From a checkpoint of a small transformer trained on Wikipedia.
Size: 13 layers, width 896, 21 heads of 64, MLP 3584 tanh GELU, vocabulary 10319, 155M parameters.
Training: 1064M tokens, 8118 steps.
MLP neurons of a small language model. Each row is named by its layer, matrix (up: input weights) and neuron, and shows model dimensions 128-383. Each number is 500 + 25 x the weight over its row's rms, rounded and kept within 0 to 999. Numbers have three digits each.
Before each neuron's rows, "fires in" lists the words (lower case) most often at its 100 highest values on Wikipedia text that the model never trained on.

fires in: "of", "at", "from", "eur", "by", "0"
L8.up3147:487504536493514515510533523508462471552490508506498484530494485520453505514502557490506444472559475514541507472491504481520490479453521483530495525483507453465501506440496539493492505514523469501510480564471500484501500538490482482541420526461459524517491509496496478523514545535515474497515511472487518501498513479517492487498516494468519530493522490490510513523514510499530491486509527484493484539502483491530530521504468524509485516521508482508517513478475479521532508511506505503509483509519470523514511480510423491465494485481504498518475449529545474437484513519505482487475517514511483505467491534496529521499488440541506535555526464511483506540445531503499495517487434488483540520564506527526499523515539539496480499477487515513453468495506514488485488548455467

fires in: "and", "then", "who", "being", "was", "also"
L8.up95:517541469500483488501529530527497508507529522515503505489495513435533503457530561491460494468511495492497526495509472484493491515504549505514539520497490491506512506513497467536489533506478498495485476480477507478495504496529424485494509534504470473470493502476481487512438501494459490483544525520522527509510497471518494492512492510499523495491534485507500503493456502466473451531482536461498572519486507517469499497500522508535508510526525539509509493505464538494529497500470469531448485496460477557523547480507495498499501486485497470480470509533517452468517534486528503452567469458480523506496495490504518484494485516526516478509437475536536498522503465481498494505525476458546482507547493501523490436526522476462544477539452483494474475510538505517521468571476534

fires in: "was", "became", "not"
L8.up1436:510523461520542514499458526544532528454479490492506495480518490526520472484480489537486502438493482515498502513507490537478522497530541480461481475530491494517513499524502462505513512531500520491475482497425478463542523518466485527551479484505483489495495504533503453486482509520500505506534492474556461497513489505520489545479506509538501526482492522447520510494498494444475469514455485467510529488528496488519497534521541519478481477522489521502447466486495499493504526504492488523496483546452516525471473518537523495493507529476484531517508505490507543514478458544493485518506462484534491513477469508549555480511462484541537508484485480476485534462508496523486554509511498454517508477510467541481515505518459477516488489522539516544494509519480479489512537530507528

fires in: "may", "june", "march", "july", "april", "december"
L8.up3214:538467519508482496472526475451501532504508513505505546478470462511506515498496447510513451433480526525511475478487455548536501501501527469511493486481491474516439512525519447488510503523505485480450552507504487495470514479503476476490494497499459496472503503493525462477522480500519468484473519492520510489469502504493516470522505526496527478510489509464525504501503503524481510488527524490474501497525489503504501523480467556486495546531535539517476494500490527473492470557507496506493522467490509521493503478504490519488557489507540482514487477507471538495460483568517470507512546527519491524501509457498511502493490543448506503536480475469534488535464453530522529474478474465464496517533490511499520495511476499510509511497486458431538496527510440503550528477447527

fires in: "with", "under", "at"
L8.up1707:499526551545482509517510555488446502516474488497510481451489515503533503516500478478495492493501450486483492502518490485520476509465523494453488481555487494506493527510480495537523544533469522465446518480478509449551520521520501458511483495485521524512519516492504489517497500517523531491511519504506552511495539497457515529498515506500549497528446551517489530525521452497540484513460467513513509471527499510484516507497504496472533488535533495465495500487493504502518495533534509463535491469532471509467484507516492474452505500488510508507545488457479489512502466517515517490511478515476544528434526490531499483547496533490500518497526448482459512562457507529535521464519520500504512497531494520537480525541468515446529491503551513486478510536538492510470465495517493

fires in: "the", "of", "s"
L8.up2346:503478503551499473541531509489536500517476497525465518462490497488548480467520494514503496459505520527522485519491496522477454532513519515458554520480505490467503477575541462493537533520446509478491463536536524429513473483441498500521481518463516534556504491526526484483484497521478467513491489505464473527522541495478521480464512488489513513468500496480492503491452524472537449481525508514527521500456543490498484486500499494533529525504565541499523523533536534513510510508503528486515528496506497461465536485522479525501527493493504553474493454453520465480518520543518464504523463523499493496487483466483506497516501461478503525481450513513538503480475492520496492490459493512499513502498543507516490497496477495524507507476508498492527502552495508473500510482536493

fires in: "that", "which", "where"
L8.up1081:525523429534490512468483526502490524488520484469501476508527520465464475482520542504499466457530465489517525493555539527497466501491526470524513498526520513485496572492538470516449514472503521494453530481459506491509480486533430477516558508499529474470518538482498503465489530459510496435440461527516518501504483488524511495473527529515522527516505472489478525498481445469491489555527504469489563489473526534502520523501516507524481538501504477508514491502507519490514516492487489497537467526493516515517514468501468469505518473479482544493465465481535471495482521496521492480503526536492468495524539485486541482490521506572494451478483490511510495486517509507489511511512466517463510497541521514503519523519492493476483472515492477537487503506473471508526511513484510

fires in: "after", "before", "about", "to", "of", "while"
L8.up2043:504523499460525487514475503525456492513555495490481521509470503489533470478544467483500527455472486509508531500468490529492487528505485541467503493519509505505449478510509491519474502486483460493470505518494511528524526486477492468502504511506494538557472510514459458509496520499515475525514521537529514487472528459522491496489508471475484484515477506493518506494520499549458459484466489507501478500540492457509505483495483486519525516502460501458486517510495509500447529494516556502574453521532500480500540502507526460507505483531540496540524449468469486515503492513500482464510524493499514497503520507523480501499483478500527517523486495514503510507506443528493460478531471520472491492510479506521504490547527536488477477523482461524496487511492519465500517495453501

fires in: "there", "to", "which", "that"
L8.up808:499512490497481487494471487498462522496485531494498473494499507490497508463502512515504485454518503455478529449510516493525470545476527527487540438472511507511520513499486491485484508476502501461468533526492505518461507501478498540486516538516499481493494502514491488477488499474479494523474490550505519531511462464519439542489497536476533503478488536480505490458472498485511451520510502497503465502534479529490499493491473488508496454467483491474499534501531529506499531540475470529479504544521487526534534498507523477480513503463499488513528456507468510475474529499488503508456501523541513482484523526527540493524472535506517493492492440548517514496509491452480471492514496493486505492543455509523492468503518513516531487506500456443472505504522539510536513479512482

fires in: "after", "during", "following", "until", "before", "from"
L8.up563:529529502489500448462478538506476507504469491525497495518512512518502542477538486496550520514510480476508513504492475534510483497480527456482515492441502437493522489513517514530471491521489535495496523526505494552479500472442507507477489484495521497524516486486568521510498509479523505486503487494497462529516456483478515471479512492522450536496491514481526503508464491509544475537485489477482536484512488519551526524482480515447520540494481473504479508502509542495506441509481522504517501533506515503534551508519499503470457468479534495500523482542448502485494478516524463475529502533505518561520527503473503480517482525518506515518481530500448511518504495482480516505475440552465493484550483504519485532535493552562493531488507525524494468478453524494483512490481490

fires in: "march", "july", "february", "april", "may"
L8.up1110:544464469528517507547530495530494488512504475504559479483491513492495489474507507490496496533490458540516433480489485530500523509492476493492464457499502522501513496533531491516520517534520500519573536504451489480460505505488465563560486500463490536497519466493483509513511514506503497494514505514481501503494520447518506534501516498473524497497536462502482518510501503491520466464508481497468470506491492500505532513497501518514535493513525507541539502483517471562448462482542497485476519508486523471493538461523487500462535492504479455520488514525459472497514478520520505501527513529526495511525491496477525469503531493447501523516456483488522507506464462483511468481510465475504497470505510524468525491524519492499474518459496486509512503551452523469507539507453470